Weights of a small GPT-style language model, trained from scratch on English Wikipedia.
Size: 15 layers, width 640, 10 heads of 64 (5 for keys and values), vocabulary 33273, 110M parameters.
Architecture: LayerNorm before each block, no biases in attention or MLP.
MLP neurons of a small language model. Each row is named by its layer, matrix (up: input weights) and neuron, and shows model dimensions 432-559. Each number is 200 + 20 x the weight over its row's rms, rounded and kept within 0 to 999.
Before each neuron's rows, "fires after" lists the tokens most often just before its 100 highest values on Wikipedia text that the model never trained on.

fires after: "-", " (", " \"", " end", " president"
L3.up2077,208,191,198,192,212,175,181,220,206,178,188,215,183,201,187,196,199,173,175,185,214,177,188,201,209,147,215,215,175,196,195,167,199,190,188,181,173,206,225,207,163,205,191,204,206,205,179,223,207,217,208,215,157,170,210,179,204,255,195,199,201,199,180,218,198,207,233,224,194,215,190,205,214,208,187,210,208,177,198,223,207,226,211,184,196,166,211,178,194,188,202,207,187,218,224,217,180,173,213,187,238,199,210,196,181,184,204,235,189,183,211,192,206,241,207,194,218,176,213,180,187,226,217,208,203,227,170,218

fires after: "\n", "|", " (", "/", "The"
L3.up1930,214,194,221,200,178,215,222,195,211,194,185,234,219,192,194,227,196,206,164,193,155,181,153,164,215,214,218,206,243,242,198,227,187,176,189,223,214,204,206,179,211,223,194,198,176,191,210,196,185,173,212,204,215,223,216,214,220,179,192,207,198,219,209,191,235,211,160,217,204,183,188,174,181,175,186,200,258,207,234,215,168,187,202,207,195,197,168,211,231,186,202,183,161,208,189,194,204,213,208,174,205,183,192,184,172,174,196,186,221,201,189,190,200,209,204,202,196,245,222,219,193,209,200,182,183,205,186,200

fires after: "\n", " \"", "-", " (", ".", "|"
L3.up30,196,238,179,137,184,163,167,197,207,153,198,173,224,199,188,185,212,155,198,208,218,198,202,192,173,202,162,188,196,218,208,192,226,228,150,148,192,180,217,192,198,216,204,181,200,184,222,197,199,199,211,177,186,206,199,186,225,206,198,195,160,203,206,173,186,230,216,180,213,225,191,199,177,204,208,230,211,229,229,214,209,198,207,198,206,149,240,176,240,149,212,238,201,208,206,218,214,185,174,189,232,233,190,188,229,235,196,206,218,170,184,204,202,221,187,193,204,164,218,191,170,196,215,226,200,174,165,184

fires after: " and", " the", "==", "Early", " well"
L3.up1475,206,203,175,204,194,194,239,174,217,162,159,176,196,185,228,206,223,214,193,195,219,198,238,174,177,190,210,203,174,156,242,193,165,219,221,203,226,177,215,195,165,181,219,224,224,177,190,214,202,205,159,200,198,211,204,192,215,180,185,167,192,201,198,239,227,171,243,190,175,188,177,223,178,191,201,202,192,187,205,229,181,191,175,216,218,190,167,163,234,208,206,197,217,213,197,210,221,157,181,200,221,210,166,203,212,183,236,195,230,191,219,189,202,218,218,202,205,229,185,176,201,205,215,223,239,197,161,163

fires after: "\n", "-", " Chi", " $"
L3.up2466,214,192,182,211,214,234,196,187,186,210,189,197,197,170,215,184,199,163,177,186,213,161,199,228,200,203,190,152,207,178,205,187,206,220,226,183,175,166,197,193,214,227,199,186,229,201,193,189,225,231,176,203,232,256,207,178,242,211,216,225,186,194,187,211,208,197,179,177,147,188,206,230,217,190,203,199,190,230,188,162,217,215,199,205,239,198,254,222,232,226,186,200,182,222,203,220,185,210,196,209,194,239,183,214,211,187,219,184,230,191,178,193,211,191,195,173,235,204,216,214,170,198,188,196,219,232,194,248

fires after: "-", " \"", " (", "/", "\n", "=="
L3.up707,187,185,171,212,189,203,225,218,179,217,209,203,216,202,183,187,197,204,175,177,187,191,200,196,209,203,175,215,194,210,195,191,201,158,224,192,219,183,178,219,199,197,186,224,235,215,153,243,188,204,175,244,204,161,231,230,199,173,169,244,186,179,192,248,253,209,159,191,201,224,202,210,215,163,202,200,201,252,230,233,192,193,165,221,203,175,191,172,201,180,203,234,175,245,165,218,228,206,224,199,199,233,193,212,218,184,189,212,182,218,226,193,213,202,188,192,188,210,185,211,170,178,201,161,188,187,221,228

fires after: " United", " and", "-", " the"
L3.up2372,172,204,212,211,184,201,215,162,210,224,150,192,167,185,195,200,188,201,135,163,192,217,180,208,241,227,175,215,214,175,216,163,198,213,193,218,161,226,193,213,160,192,194,201,196,186,198,225,192,236,190,219,174,232,211,218,178,171,193,212,183,192,181,192,236,187,214,184,222,190,196,191,200,195,226,190,230,223,198,210,205,176,185,213,179,205,197,147,206,215,211,174,205,179,192,212,220,184,207,166,228,208,166,211,176,135,194,175,222,222,210,226,222,202,205,185,206,210,216,194,203,190,206,219,222,211,192,196

fires after: " |", "-", ";", " (", "\n", " /"
L3.up1572,203,194,184,205,220,239,190,226,176,222,190,199,209,172,211,202,203,219,184,231,175,225,211,190,226,207,204,216,218,253,186,209,229,184,176,218,184,225,213,216,180,180,166,192,190,213,198,188,178,222,198,191,153,209,179,215,177,191,195,168,177,168,216,209,215,191,208,218,198,199,199,203,181,190,201,210,208,172,249,237,226,172,213,225,175,194,213,209,221,196,203,199,179,227,206,183,202,206,167,229,215,218,205,191,195,183,198,233,183,187,201,135,187,225,194,206,168,181,219,214,179,187,150,181,196,208,188,215

fires after: " S", " K", "S", "N", " Sat"
L3.up1044,176,204,176,207,230,182,233,168,203,215,160,168,195,171,212,174,200,205,196,204,221,225,228,204,206,241,204,155,196,194,174,188,192,178,241,201,170,203,213,195,180,204,187,188,224,201,207,187,229,226,191,203,171,218,192,185,171,228,213,220,205,212,230,239,244,197,209,189,196,213,187,188,153,204,183,229,237,191,202,214,214,198,224,180,226,223,193,202,173,182,199,167,171,200,179,204,206,182,198,200,194,217,164,196,181,192,210,229,180,222,226,224,199,214,221,181,178,173,236,177,189,180,182,173,210,206,186,213

fires after: " S", " Wor", " Pres", " Al", " not", "iz"
L3.up1971,231,174,195,196,196,224,207,166,166,201,193,202,208,164,218,195,190,194,241,180,193,175,145,187,163,190,177,229,203,255,180,194,159,204,233,212,197,171,203,243,181,196,233,214,203,188,205,198,171,223,195,167,192,214,224,202,205,209,186,192,206,175,193,222,220,212,208,181,195,184,250,164,207,200,220,220,183,177,188,204,177,219,181,191,191,213,203,208,193,209,222,209,192,177,180,197,227,204,231,172,214,163,220,209,242,197,189,197,182,229,189,162,215,208,226,211,207,188,210,202,222,228,182,213,201,229,165,225

fires after: " the", " a", "-", "|", " under"
L3.up1245,247,212,238,191,198,201,193,230,204,174,182,200,147,183,218,171,174,192,187,189,179,186,213,213,227,188,190,229,230,164,215,170,210,233,206,187,206,198,222,200,216,185,205,197,193,151,200,185,215,194,142,174,215,203,186,218,215,222,207,225,156,231,223,172,214,202,194,213,201,224,184,211,192,208,162,228,204,220,200,197,224,210,195,192,201,225,195,205,198,186,192,194,187,201,206,240,185,217,174,214,203,212,223,203,173,236,199,229,197,194,191,165,163,207,206,184,191,245,192,222,214,172,165,203,210,227,233,195

fires after: "°", "N", " 1", " 2", " S"
L3.up762,202,212,196,208,190,165,205,223,163,174,201,196,213,204,213,151,246,204,212,197,215,192,168,206,210,221,184,164,219,229,198,192,196,222,159,199,182,193,183,178,165,234,176,208,216,223,221,213,199,222,204,206,214,216,169,218,224,213,187,220,193,204,191,246,219,219,241,181,208,195,186,205,191,223,170,191,204,197,176,196,196,201,182,210,191,207,197,208,159,170,163,200,204,187,179,185,177,170,203,199,225,187,177,239,213,204,206,164,183,219,202,182,188,209,200,201,174,192,218,205,184,211,221,184,202,179,194,172

fires after: "\n", " a", " the", "'s", "-", " ("
L3.up1495,234,193,172,199,182,219,195,194,201,191,223,224,210,164,216,198,218,188,180,192,180,191,197,188,198,184,216,188,223,236,211,163,186,191,224,209,208,180,229,196,219,187,188,168,196,250,184,202,210,229,187,190,177,252,202,187,184,200,219,241,208,187,176,178,218,223,181,241,216,202,189,199,198,217,226,177,191,239,161,181,221,180,198,201,175,207,219,205,229,205,211,200,188,222,182,210,183,212,214,175,183,218,163,208,161,206,188,179,187,203,214,152,197,208,178,158,227,197,165,201,178,166,226,209,212,186,212,245

fires after: " (", " P", "-", ".", "′", " a"
L3.up1846,190,200,194,213,203,187,203,202,160,146,174,218,196,168,183,195,180,176,181,184,205,190,209,187,247,213,181,191,184,203,177,221,214,236,194,166,193,226,183,204,185,196,197,207,209,206,211,202,202,187,181,197,205,185,230,196,216,223,189,205,205,223,179,171,179,187,213,194,212,206,223,189,233,189,166,181,165,185,197,212,186,192,206,215,199,225,194,205,248,214,218,218,196,195,199,219,216,219,194,198,231,197,175,188,237,187,212,218,180,174,214,173,223,232,206,221,202,180,210,210,194,201,219,217,212,186,216,220

fires after: " \"", "\n", "-", " (", "/", "'"
L3.up768,212,205,187,203,218,193,191,193,160,217,190,206,229,216,199,197,196,200,180,217,202,216,200,207,231,192,196,210,179,216,204,222,178,227,198,212,193,203,209,178,181,214,168,177,209,192,190,187,202,196,188,233,232,194,206,204,224,217,159,193,172,198,212,213,169,181,201,176,189,220,178,216,194,186,203,236,209,225,200,190,198,199,187,179,209,217,219,194,212,202,219,196,193,221,209,239,219,184,212,237,209,206,201,205,185,218,199,227,229,178,201,176,244,213,213,217,218,223,200,168,202,193,179,214,177,192,214,211

fires after: "-", " |", " (", "ib", "|"
L3.up1587,188,194,243,236,208,226,204,194,176,216,221,206,214,214,183,253,194,206,211,182,206,172,193,196,212,221,193,186,214,198,217,173,187,202,172,233,184,222,202,224,170,185,197,200,214,171,168,185,160,204,199,191,185,219,220,184,238,189,194,194,182,216,204,193,208,187,221,156,220,208,221,191,222,237,196,205,210,214,207,195,207,214,155,191,229,204,168,192,203,179,194,161,188,215,174,222,218,216,199,192,169,232,171,213,178,181,206,221,240,214,188,172,222,239,186,194,194,214,178,198,199,165,198,216,178,197,207,190

fires after: " |", " in", ":", "|", " as", "==="
L3.up655,187,197,206,168,193,216,200,200,202,207,179,188,217,219,204,196,212,191,219,187,175,175,213,190,211,189,212,239,202,205,213,191,263,218,209,172,196,203,210,196,157,186,174,200,189,191,200,207,196,218,200,190,182,184,235,208,192,225,192,215,209,228,185,225,213,218,200,173,171,191,213,182,184,213,215,185,197,171,194,213,220,199,214,204,216,199,175,174,185,216,204,203,168,190,170,218,178,192,204,195,193,208,177,210,195,221,169,198,194,202,179,186,185,198,191,169,228,213,233,213,197,195,189,205,204,229,190,211

fires after: ",", "-", " the", " K", " D", "L"
L3.up1279,199,212,233,192,231,205,174,195,160,192,185,173,202,189,208,218,196,206,185,191,189,217,182,204,220,196,166,224,211,217,201,220,182,172,211,184,196,203,196,198,204,190,227,202,224,221,208,187,209,194,216,181,225,228,201,229,184,215,198,201,192,171,209,190,192,191,201,190,226,205,209,189,201,188,160,189,241,214,195,209,173,207,220,204,202,228,195,168,185,175,185,225,172,167,190,206,170,253,195,174,226,193,190,197,204,190,218,177,184,181,189,135,204,198,190,200,183,253,201,212,203,225,194,214,206,227,208,221

fires after: "-", " \"", " ", " (", ".", "("
L3.up2056,205,217,203,202,205,233,196,197,191,202,181,192,200,216,185,220,213,191,194,207,193,188,221,167,231,193,170,189,156,208,195,202,213,215,184,193,181,211,196,185,171,211,179,196,182,200,193,216,200,230,189,182,174,152,202,179,213,196,219,194,202,231,195,206,175,170,197,215,183,233,209,186,223,236,208,183,232,209,225,207,254,202,229,181,186,217,200,206,195,193,194,155,199,213,220,203,180,182,165,178,209,200,241,203,180,207,207,207,217,206,204,196,209,197,195,226,189,208,202,221,230,180,198,156,191,237,216,202

fires after: "-", " (", " \""
L3.up1374,207,243,191,188,228,210,200,202,241,211,193,203,202,198,189,197,189,222,195,211,200,189,180,183,217,182,203,217,166,210,206,149,214,222,197,194,241,190,211,219,195,206,193,208,171,202,182,248,179,189,182,198,173,162,221,239,178,227,227,158,203,205,160,207,208,209,200,224,212,234,231,184,203,211,239,235,214,238,214,186,211,175,191,189,167,207,231,184,200,190,195,222,185,177,211,188,218,204,147,202,243,185,192,194,225,215,188,198,223,224,238,172,179,233,220,223,223,175,201,196,166,221,205,197,201,193,187,208

fires after: "\n", " \"", ".", " (", "-"
L3.up296,180,193,179,215,227,239,166,207,186,199,200,202,180,182,157,233,190,219,172,237,207,176,178,192,220,185,189,206,165,198,199,163,190,216,208,229,209,162,198,199,207,195,202,214,184,203,209,222,204,196,214,220,188,210,210,214,200,213,218,224,192,221,199,204,171,192,235,200,207,217,189,227,221,180,198,203,217,194,198,236,142,180,216,179,209,210,231,146,202,202,218,223,190,222,197,242,211,209,205,220,192,195,206,181,211,200,175,221,212,219,240,224,191,194,186,226,198,190,207,242,175,220,194,180,178,230,189,199

fires after: " the", "==", "-", " |", "==="
L3.up1811,193,180,241,214,211,192,225,202,194,193,183,178,215,186,195,173,201,211,202,186,197,195,171,217,216,206,212,201,172,187,185,165,192,227,195,206,199,191,192,221,178,202,182,209,188,207,226,222,217,183,202,184,231,190,202,214,187,225,208,218,205,194,216,238,188,207,221,165,205,222,220,177,206,196,229,202,239,204,192,210,197,236,204,239,191,198,156,145,239,171,192,185,199,171,235,210,222,195,167,238,209,256,150,186,199,221,228,210,170,207,222,194,158,178,206,188,177,213,181,178,229,239,178,215,181,262,223,190